Weights of a small GPT-style language model, trained from scratch on English Wikipedia.
Architecture: RMSNorm before each block, no biases in attention or MLP.
MLP neurons of a small language model. Each row is named by its layer, matrix (gate and up: input weights) and neuron, and shows model dimensions 160-319. Each number is 500 + 25 x the weight over its row's rms, rounded and kept within 0 to 999. Numbers have three digits each. A neuron's up and down rows have the sign that makes its largest values positive.
A block is one neuron, or neurons of one layer that tend to fire together. After each block is what it responds to, as a language model described it from the Wikipedia text at the highest values.

L7.gate111:544550544483508525495467533493507545482484492483486540523518505456519474536478510453472514526509502511523464514510475492514450520527511464486505513498480477471496494493511502533515441474493442503499522489481488484485505490510483510498491495495555456460513472532513543507503505505489470492497505522538535462532485498464484481501505523497541516454510508477519483494497542507501525466524531463510535476478506478502491487499527473487489519440469487504460475500527486508504506479522442
L7.up111:512467497526494503462497480530471518553512494484459485526531514540487501547552499464510520518523507473477465499506480499492520534470484497507542456528505480506520537507508528544585532539501450494506482502482505459520506450550494532472450452519537460497542515538523495491497464518538521485501502500480484549474526508504444448490511510493490508518450525466495527524484484487512559471512486468498499491507490487530538499497481489477507500436509467474520497504503495500514516489471507
L7.gate127:459549476489477556492490501531447480455514486515471526518455491516529501509477499512493480510464527511492515472532447485494504517493532506510518483476442474498483518460544471569477508487489494477492496521499453438534494452515471492499513518486515507523498519533413543495504467454505509544521484538514499445488511477505486527483532541494493520499464499481482498490531511486515486479504507479514522492468504513475467517503489515486523499503491508465465504473499525515492489504502523
L7.up127:483520502449457549511470530508463463492532520545510525510516519494500555500526516501484533521477499509487507498518508536519488546474504517464554477512484491523497501474548473527529535464501506482501530447484472470543454527509460502502519525514490499506517527544481510481521461466499537523499496497521535508472526472473493546501487527513542483504516481487510540468476522472523519509476507542492470532481489527510487520503520536528536507482536509443495485476514517457488509551516496
L7.gate204:494510536528556531480526462533457535475524514504487499521502554492474521499486466519483497563479488494489480504484482496446525503517468482484486462469514554520516504502480464475497508498519497523518515504480474502479480479530535519502500542494493488467535536538501528452470473509493516483535485526470554540502455522510517535483507507525505502512486493484473503533513517508468501498485551481497520522477484455456462539480480484490492473525472526487498467531522478499509485490548452
L7.up204:504554477453482484522475469471497485493478486509483552497567476568479513532513492511470507457486540493481492542510476496485540531492526478504485509548543478508484492495497514536535482487521491506524505477470522537547490473512474551498461486456520477525520516535504549526484540458507496476484544510487492516523491493468500478501499557491486546502502485516477542542461516483496510514489486508478530512509495554482506483489525528515489477490488507513468518515487476479494500485533500
L7.gate289:475486476492485489502497513543502500460495487512541509502463484491515548522484473480490536512479484491508482504478486555476483527477494507578461506491519506522521482519497490526556470543507448514474526533488470496458466440514516546507504522520501460477503491477465500457495472552479479479411480521469465458521527505510517525496505512497511475469537492472493516482532540449486533507542511530511488502510452502502479512463491507498525486546503542497497529542520497516476490521523499
L7.up289:511487500567495509517492461547461493515535483516502482491481477475563501520489502524511521515565469480478514484506484464478550515501481466539509499560486504487523457468543483496518538494511508486517530485398504524526499496545529510525478515508495465462469491479482486527475494490504519498459482492506480494504526483488513538491467507516525500498504489526477543519461507450540499477540487458482464499476497479509446473471500485506436520470489481491480494521491504517484528490460524
L7.gate306:493498540529456489501523516514536526506481490472521505496528499520475480493508498528499518528487505483543553501524483495451532522484513521499515494488504478486424516514527471490516532512516526492517501524568477519527485459489491467525517477480529491456494512532509547479512500488510486490516457484453528500513538463505501461540487471503492500484523568502483530505494481531518508517487519492490483516505492474516448492500520502536514487550518500498486501531487472488490508544473467
L7.up306:541495513523509487483522535485533489501488498505490467497521546553485521480490511478500518535496478483484517481514484513447501493505540470509491490464501522529473487517494484527483495486499516511490508488497504479526448467498467511478527533514526492508445535512495490529513519444522515506524509485529521488522479540509528507558521483507506500469482503486529442469470512468503492530504445523459456451505468494528494485421449518506506528524537533534507526528492491452485547492468482
L7.gate492:511503490492456482516498481539538482531500504498494500491529550468545531478520500522550445526465501504569488526539517532513513535462530521540484511478479441482499514502534454522496508498508527480490496506523518513500498498497491525534513464472514482508531535511460524441466511482490477496506498509566477489497475437488491525551503532464453490472489544447496500512501484498540493546495502519499496504485530514508530499503498517496553481506504502451522487531484462486474465475488492
L7.up492:489496469529491519536522525496480504489551525511508506507533547481518499506494545534509488496456483513518533488527505501505505465487494489480490527509537473500506518524512467532494564518446533484469521460504521494541499518491536474531524465516461475529514516480469527511513495471547455480517509519499528504537478498495466475534469499526511519481507504525548480419456527489570505510487465521544509459508498488470512515527489527486486516464504482520477541528518552469523471519488555
L7.gate530:461467535468517497471514497479525468483479492466516498491490527502512516514468481508479528486449491522555498487532499509477530489497475494539514481496460466469471495472537453512515477516480469459509498486462514476522495550554477543524499489487467522469499469500526505490483520502512497508467510527464504441457493511449504517540484482520508497500474522507507527448514484556465577478487523496485491478497494464458483497477475506466509480468485491496486529470505495492491532448514435
L7.up530:485519474501537501501476461495485517493531479583498513523531509500521497488519500538499519483460489465569503509471473489508488465482497455472505484513524502499535489478493468489519489485488520483506512530509545516472497445495486471532485510495504500483524495552494476531491507464510508505514469481533510502464528515459530515463490466506553500482497501472470523509584482472499507485472510564443531500503504533518488521513471522482516455489503507532531444525499449502480528525488504
L7.gate587:509510510504498455506514524510488521483477505542498477517495496490479494481528515529445513501480548482488505490522512550518484515469471454504488514450497500477522476504533507485526485509497509486492513530541519454503515499473477520531549505529541507518503495508516477484494498501473557528523474486559489469509498468496475505505535530457472500482528475511504501540509476526497504513471536499522512519519540472502492533504489511476490497524471489508505484506525452518463469538498500
L7.up587:477482505526525494485486463545501518469511496510480520500528488479514478453542512510502515508526482493520497526483516477517508505490457448465486518492493447539504481533508457511566501461529507500512499516512516505503524470500520513504507534514431526504519518440518510445490518450536544485497477493484533488558527474506510470498464562480527501488499512484481498468467514509514489486482465446476496503485518494480512503481523497463509480479515478512527519526547504500496506533508486
Description: Partitive "of" after quantifiers. The word "of" right after quantity words such as one, most, many, each, some or a percentage (one of, most of, 48% of); also occasionally "among" and the word pieces in "particular".

L7.gate86:491481478504529502528478460505467516492535493495512502504513520484483521528473505476505482493480550481514484497518504490520519548514500501514464516533503530490507513507457507516493483515468492483509519505506502473499527490513501529515502493445542480492473511477474506519462513465458504487480507544465516481476513488499458522495486529516523458489513514502470448530489538504493502535500559498530541489479464519481510497455549512548511478476496505576493452518518474485545484514482536
L7.up86:481526498498473466498506481520481528485505484509527489466537466499515475480520511479545524452486508462500474475499484517524516521500508520498531506507472520481522552464503499506526479478481477511518500500491478512515540529485510514506483493444491486479532493492475516481496505513482497474526505532503516498483474480499470536507475536543513483498505480466442486451500475539526490543494513484443528524477576484502477537498491510492529503475440483561491487540510531479488543528534493
L7.gate92:485501468510499487490511480504464495494470484494498519513534475477497499492501496482480474520512489513499439542508515522521482540488524505483516522512515524460520472474504511511497482505456512475477479503547521494527489535507526551470508519500464479534523537498503501483479540489503505480475529502563538463490496515487477488485530525527530499496507431489454532495529503533507510502474512544484475496497451498484494473480472517472508478562466543479508504508478507497495468519512576
L7.up92:535499512474496525486534515482486533483451503539467494476536464472483520506471498510484474503521461508486475506522522475506482511516525455485463528511500496477521500485500497519500511483474530481511439503545472503513480481474493547474466480481481507562477535478496520515507563507499478517474524475502546467502463507520471474460509532497497508487539489515469475470531522561481504478505503518500513502511459511504506491523481514482493476559442543506529516527514529493472464494491507
L7.gate156:503483504513468518486521502503503507498510491538472495500506433550526506477466453492514504553517482484488484515497517491493498433507498447467508503489495472482499509501505497518526470531521491468484441533531485474497497516503494501509429496529482486558455497480485519533551423497492501488533473489504469505488457475507503491542500536511547480448472506519477520530451503463483486495502509516516477518483458491463545504503497513504479477515498533489536508486484515483519484479511460
L7.up156:513516481474550470538542485524503496498490487493420472442515489533497500509464541456471558523462518443482503534519520490522507546497501476514521542482539537518470535508502502486513534455500498489534484504523536503472530519487535540493514535491477510488497501522462487523462498492484456464474521523492511474482473465535489469513519524462506478493493529476506501490510439496537454472537467497490467541527512548476515504487482489500515460450518481546523512521502499515481523443513517
L7.gate215:515504508520533539477473569509502496538530526499501523496484510478472498510488526536526454492483482530525507451523524510526526503492502477473490519490502495466498503520491510485473545523541509490512485543491491487513537517474538531515530514460475511467543507505409485469518509494496519494491519514503445492520528475493488504497454484512450487490498494522530542500485530488484501488518449468478539499469460505473462518500494535492540483453493508506516528485511465477488494475473500
L7.up215:503526520572518506499479471530447495503543483474480503513508528446471504507462490504478492484539521503527503466475477541483523507492549443500500497474484485482486517521528553498506467509511509483486493534500479523543484487482457494515516490498534505494460489500480474471502469503505462495459517507480529523494506464534533519538503529452479483467471467522516458483487548480522498471491478483459488538473523514482506475476494519514525525475516510486467508544487484524514524535473466
L7.gate288:534464491478507522452497520491476534477506459496481513533524500494496517484529500515523482523507496454532535508559527516558468514523489463512477501503552481507501481507507529509526513496491487522518546492440498474551553531535516466499503506525503516470492479467461515512475511510521519507505466492467499505494518525522514502488501496539541476511528480496503498529530511521561540490483508492509516484532473482470505476538497507493549496508497519498481505512516484524483476510497513
L7.up288:503480513513513505456531490491512538512499531496499495492470484525506524465511540530519500506507505491508509482496540524477440441518552473528468484487507484465467495511478500509490482530499501490501547549513512449463499514487576477492508490515507437486472467482550537517506533514486507504526533538477501499519524543515490482547498520462485511487457452482506531476531538486531550501523501536534470462514497494503506487514496468519542512532474541533496542513503462498531508504488501
L7.gate391:514502494528475487463521515487475524497541488543508489528543525481496468483488517531486497509500498424547503518482453545523437491480476493508500443507487502527532506489469480507496517487471559466491492531539496537490506500481506511510484492547479471497515547500488463497464489525488482496511493491492521511507521502482493502485493489494518470509493505452487460514491506510521504517494482527523472443486497472505486504478496471452541525471496511518529510492520487461483514535477472
L7.up391:479494512488527522533534498512454470476524524513458521511536481448500472502510499474509498504496472522456506534522506570499493537479543525461500446492524493519535518504483518504480527529503534526494525532509491470484483515471491526513501499486497534522465508531458503465523515481459431511494482487501518472496503524498506516481486551536463508486468508480527502478464511490500554517475498493455477494537498527484440544511488524447549462493495518493510497461488480449500507505493533
L7.gate441:485514467508501476499547498493529512487437505510504555496477477493496549486514522520516535457482473506488489489497479530499526496538484521547483467522503466482503494523511496422443548486447491514480481514479503493524452487514503484491447464447482544507456502488523489509491478509486471502507512502508446477483506466558537492529502544480505505465502509461490477536491526503478512509462515492547460494533490445487556500498483518521519512514503492530513498533492491483478464521506489
L7.up441:513498503530490523479517483497470533476519504474497485456495473486503541461495529500514472484502527532500487535515491528510500516530517510498502547513477523462535500514501526511445546477503493515509492513550530468519490498475469489482463509486505499536490504525514519495512477526511484518525508521532533502470470434437399528490483509519511498494500538482484506466526510502520536511478508517482497484523551547526476500494519514503521498557496473510536535552503507482500459507473524
L7.gate543:474539505548487514515511536528508486494512493470460485534543482505515506502515500480490485447491464522482463512516482515531499492443497482481505502518485508517455497508515497509517429483523457501522505487517474495506493517499467485484506523444473553520452471483493552521514534488499512522491519431528504408525471433468517468525488480530531485462500487490511496507499516525511540487511513524489497502512495473506510499499448525566494479518512527500490499500488504486455504506550518
L7.up543:462473463507485475484509534439490498468482476499496494483546475489470469507515542545476511509509487508515520504488496489473514493475458465525528499507505455453475554498479484514512500507524512472451472514449474447537494520527504490496491508516485472485431476519532459492494471518499505493457478518533466503505488465507501523499458467458534501499463486478494498465513541494489493484534423540522518477482508497517484487473485480514479482490529511478467465548493500503500464490456504
Description: Verb-introducing "to"/"cannot". Infinitive "to" or the "-ot" of cannot, just before a bare verb, after ability or willingness words, e.g. unable to, refusing to, cannot be.

L8.gate568:483537493506508473491460509509513496466468452502474498503549482502522476475559474468522523479456519524524483510532511510491517511526535491497517495514491502508497502515553509482542523510482439502488493514469489502488476482480472514509491509439514514526515530571498510498507446486508481558512524539505530459501469548514509506476488464484514491466481486529535532501497511454529562485462512521544481502476495513471492522497492504505508534476499496511501489516491467489514536473455457
L8.up568:506508485495480485514489462531526511486522486481538524476519516480505509490423464494463471526523487519505509526483504528488470495492469547483506496459500506502527506502528504547487508478476501534519535458474526483491498519513510515467540528510495482481524515541472516470532466462467483513498451549474468477515486509554503503563502492455499522516509526528492532493556531497533525492518512514481526500494512510489481519540477558470514480524519474539511504484483503503485472519494461
Description: Especially/particularly connectors. Word-final pieces completing especially or particularly after a comma, plus weaker linking words introducing the next phrase, like such as, like, and between names.

L8.gate461:514527499489547514490516506473475526483473489496443505492529458491522496478484508517459506533535466530482516509525481529509503548514529533514495491498559483482542477537452508513507534509502491482521515556491475482536490490516507515488500507466487464536482441470499522465513476483488493504503452506502527487499487529540486505487506527518508503484471508489496525511515525491502518519481531495487504499497483539481420472528506463483517519494521490467517440514505514529483538493462520
L8.up461:450481470497467494467465505526473530506491495487498523509501485491513504463505503492505507562536509503505466526541472524518465519507522506497483496460535498482517512561495478518503493539491474501531493534497467488533504547502513495499525513472504467490494469500525501501490482470509485517491510504497491456534523488476533520540495499523509496444464480493461473506533516518496457533482510503486449469480457511497476529503476506479532488481501497518535479501486470507514506493482496
Description: Slot before main verb. Fires at the word just before an upcoming main verb, such as adverbs like briefly or later, auxiliaries like have or be, "to", and "who".

L4.gate48:489501542514478530496525469507509526519481488482506514509480475496544481491481473468476482554498535519498481474481486496524508514476503536463516493481477485518507450518516489548485515487498510471472530545487526504533467409479515506526499457487481479438490492493471544507503533518434483481521492527495554559484486526481475508486482502507493499544478503479499448508481507518424499513552479496519484490482505499465519521489481483498494527541455491484487478508480492481528508481537494
L4.up48:478530550498477506477508506545485514502496488465470485512522557477512535524481508485503495502465480530524513489481502520514519509499475486495503510512502530498461506515488476546479443460530509463478507500478512519469522499503532530477459504474517451490478530529511474510461481535454460487540434495457519473517509554468452464469506500483506511528525499517477501505519482512461493500472517503511460512449495481496478485504487480494523455492483531500548507564484484534504535477469471
L4.gate52:504497490509521510481463491499515532522476513515497530529451549466484520510541515549527500475480505487487509529488496499527507481554484515493531491533485471525480526471468507506496488491499498543491495494492477529520525519503451536531480533499486527562499486485534544457525494478533513531505481522529533548505521476486527550529454535494516515500541486536518465456517502512504521504523489500497513558501491468469487501476505494510435438515490501526466466459508500527484482496459485
L4.up52:508471444491534522501493474484496471524508494510507488488499479506475533534558458528500455509499534523490497520514469507521447493492473518486533512493527463512522502474503471477471507456492476497489488522515494533462531527544513519481459451478542513464480548480493468507482475497496506454484536493463500518482478513509549416460494531501480466467569496486488466555496501505490521517526505500512532498496498508463517497509515530486453480516446503525504499461454519529464486528488488
L4.gate272:478489473511514507487539493526512533460493461492470501484514452532482507518493532521515527496427468505531479487470452522552522525476434473484484483516497487492514483500471486484532482499476515518496532504478484526513502512506484486505474511471491486461574518518434510500515512477515506502492464508460504498506510525518521499471526526493493462432502490527542505508496450494505493506496532487499472468463488491494479469491503490498478490491524531476458498494486502534488476467443521
L4.up272:478480498536512486487475506498498497528541533464493478500473507500511493471489489479500464526530513513483517461485507509508480485518474496456538513515493492497498495500513515502546490514513462504548481499487460495458544516465576538522535495511542506533477493497473511487540541518505482470508515529513488534522478498520475455526470467457510442492511468516464518459468492488515487473534460515503484490506478495516467535507470460456472493480525531481497477551482501511491495513503532
L4.gate284:512499548488491493517547508480494515513510490530484514504524493503465519467549524510500513514456426501474453496508480461534470463497509517487571509507512498495523523481497516490500490488498539516495564505522476495487498516459505474470520492492486473480512521477528484492523554464522484527459492500484463484475511534527499487500528527489498488515466525502484495509509487501529533471488513488504482494531515481530493529472528490444500488512469528516503450484496489483497505452490518
L4.up284:512463461481522502515458519519479490518461478516487472510454500501523473564460481439545544500494503475516515479519444478483494506432474515540490532482465495518479502502526512487495561511510478499496492505539532490516541539484494477537489547471499532463497519513507506533480491536493559491545562540545494467505509469476474545485517503504535493505520476525495506437525498517474521486464496514515527489505505495459497497510522530522474522526501532473481554503494477484500483533514522
L4.gate380:537511528491486524512494477482480478522507512479521470471491514514445521521514514504458504505456494475527464504508497498524528480481499501499486491516511532525551561463511494494519555506426527462527533532516471541499486523476474543451553509505514572497473497509492465468509504466500495508496489478504523455506496493555510507474495497539479496462474534482493472482470525505500495472506498507487524466525520534467521509494526450492490477488474484496505518538468495472525530499483545
L4.up380:510541521491501499533504499491475454564541486489469507488476485475466503515446504501496502551521522488502514469525495501520512505534515495476455529514499497533504480464513494515485502492455500491504527507486503502430473511521520578475472511497497528482477532525490490495524508478527481518474532534527541510496446467560510499524483523477466470530488544492506472462497473518488492495523510491475470480487508479446527536541479492539517496467472492488484466505546532410504474457507541
L4.gate464:508456476526532486488498495481471478495468519479497471514440461510467530454504484486516496495505530505497467511489470463504483522501479545482497493473491460462488498516478480514506467506523523498475511485455497538453468479498509506547561492504483511513508542517482486445529517524516484481485491494506528512515437527473460523548513490527517516493490504497516528589494527492528474493487451512476501473499506472461526483475478528522527492480482471480505506496515557484513483504551474
L4.up464:519519547470465502510482484494491511523497505424489501492509487489506525517492507512472505502499486535505514512486544489500514534497549503550496501559472514473490529503469513473519520501516512512484460507501482480475511490501460475466480526483482482479512492498493507492492547519513500507554511538476489473462445514469513496430494482514518433505460514471512525489520505535532529553541496532512521540511450494521514493470487509480479500498539479507548495456467495500535509484532490
L4.gate546:544496484496503480520481508456529538562519517446505505540505515544489516503505478531541491533512523505509527488481467484499548461530468486455513480490544528488500514531450505489467494503516537499493486532498514537534485503470492525507481521517520508479515471527456507460499479482499503451484468478474517501497511510488501507523434463483514456519451487482503513518494491510453525488521566493509524456535505482498508476509520507512467507505492481539510505529518477503527483499507483
L4.up546:484506514499511512491501488466490511526508513536499476511488477539537466486473520460475504517507469504542494474525494494483528487505507492485508507470495500526481525535532505486489477480459479477462516514495502487503546489505510465519537503530514544485532519529500479522536533541494487465465446492483474490536540524477514507471546484499480524514489494543493500539505521468506488465486532531482507502500505501452548450490458474494536535523517439510513481538507540515465488491502498
L4.gate564:515469473524487527501523516474473511509489453496526501482495526523500524532494511522510493487458483474455491493516445517518530564501466565469495504483505458478492491495473540555512479470503543455496507528525491520524501503475522482512527529454503561535510498476505528501514481528483498460495479484498495494480473523525494483500480522502482465492472453491533499492483514540488511531455525489493481486493491480499523467511497483479476499543477519523492490461494491513489473463487483
L4.up564:491488496513480513530513474486462526455482503542496533476528529541512484492525500475496485530512503478503491530531456492518508541476468554493512511509489532481468520488534553467472492482505526488492510485501488506511479498482543476556481490518474531519554519479506477520512512530487498516492490494544561484499513502520520490514538494485482478470480480517530463453510469553494511519475487504544511497489524524474514498479473486489529496501485514496515467505467510500506452503475483
Description: Mid-word continuation fragments. Second pieces of words split into subword tokens, as in N+ot in Notable alumni headings, Ho+t in Billboard Hot, almo+st; sometimes whole words such as not or most.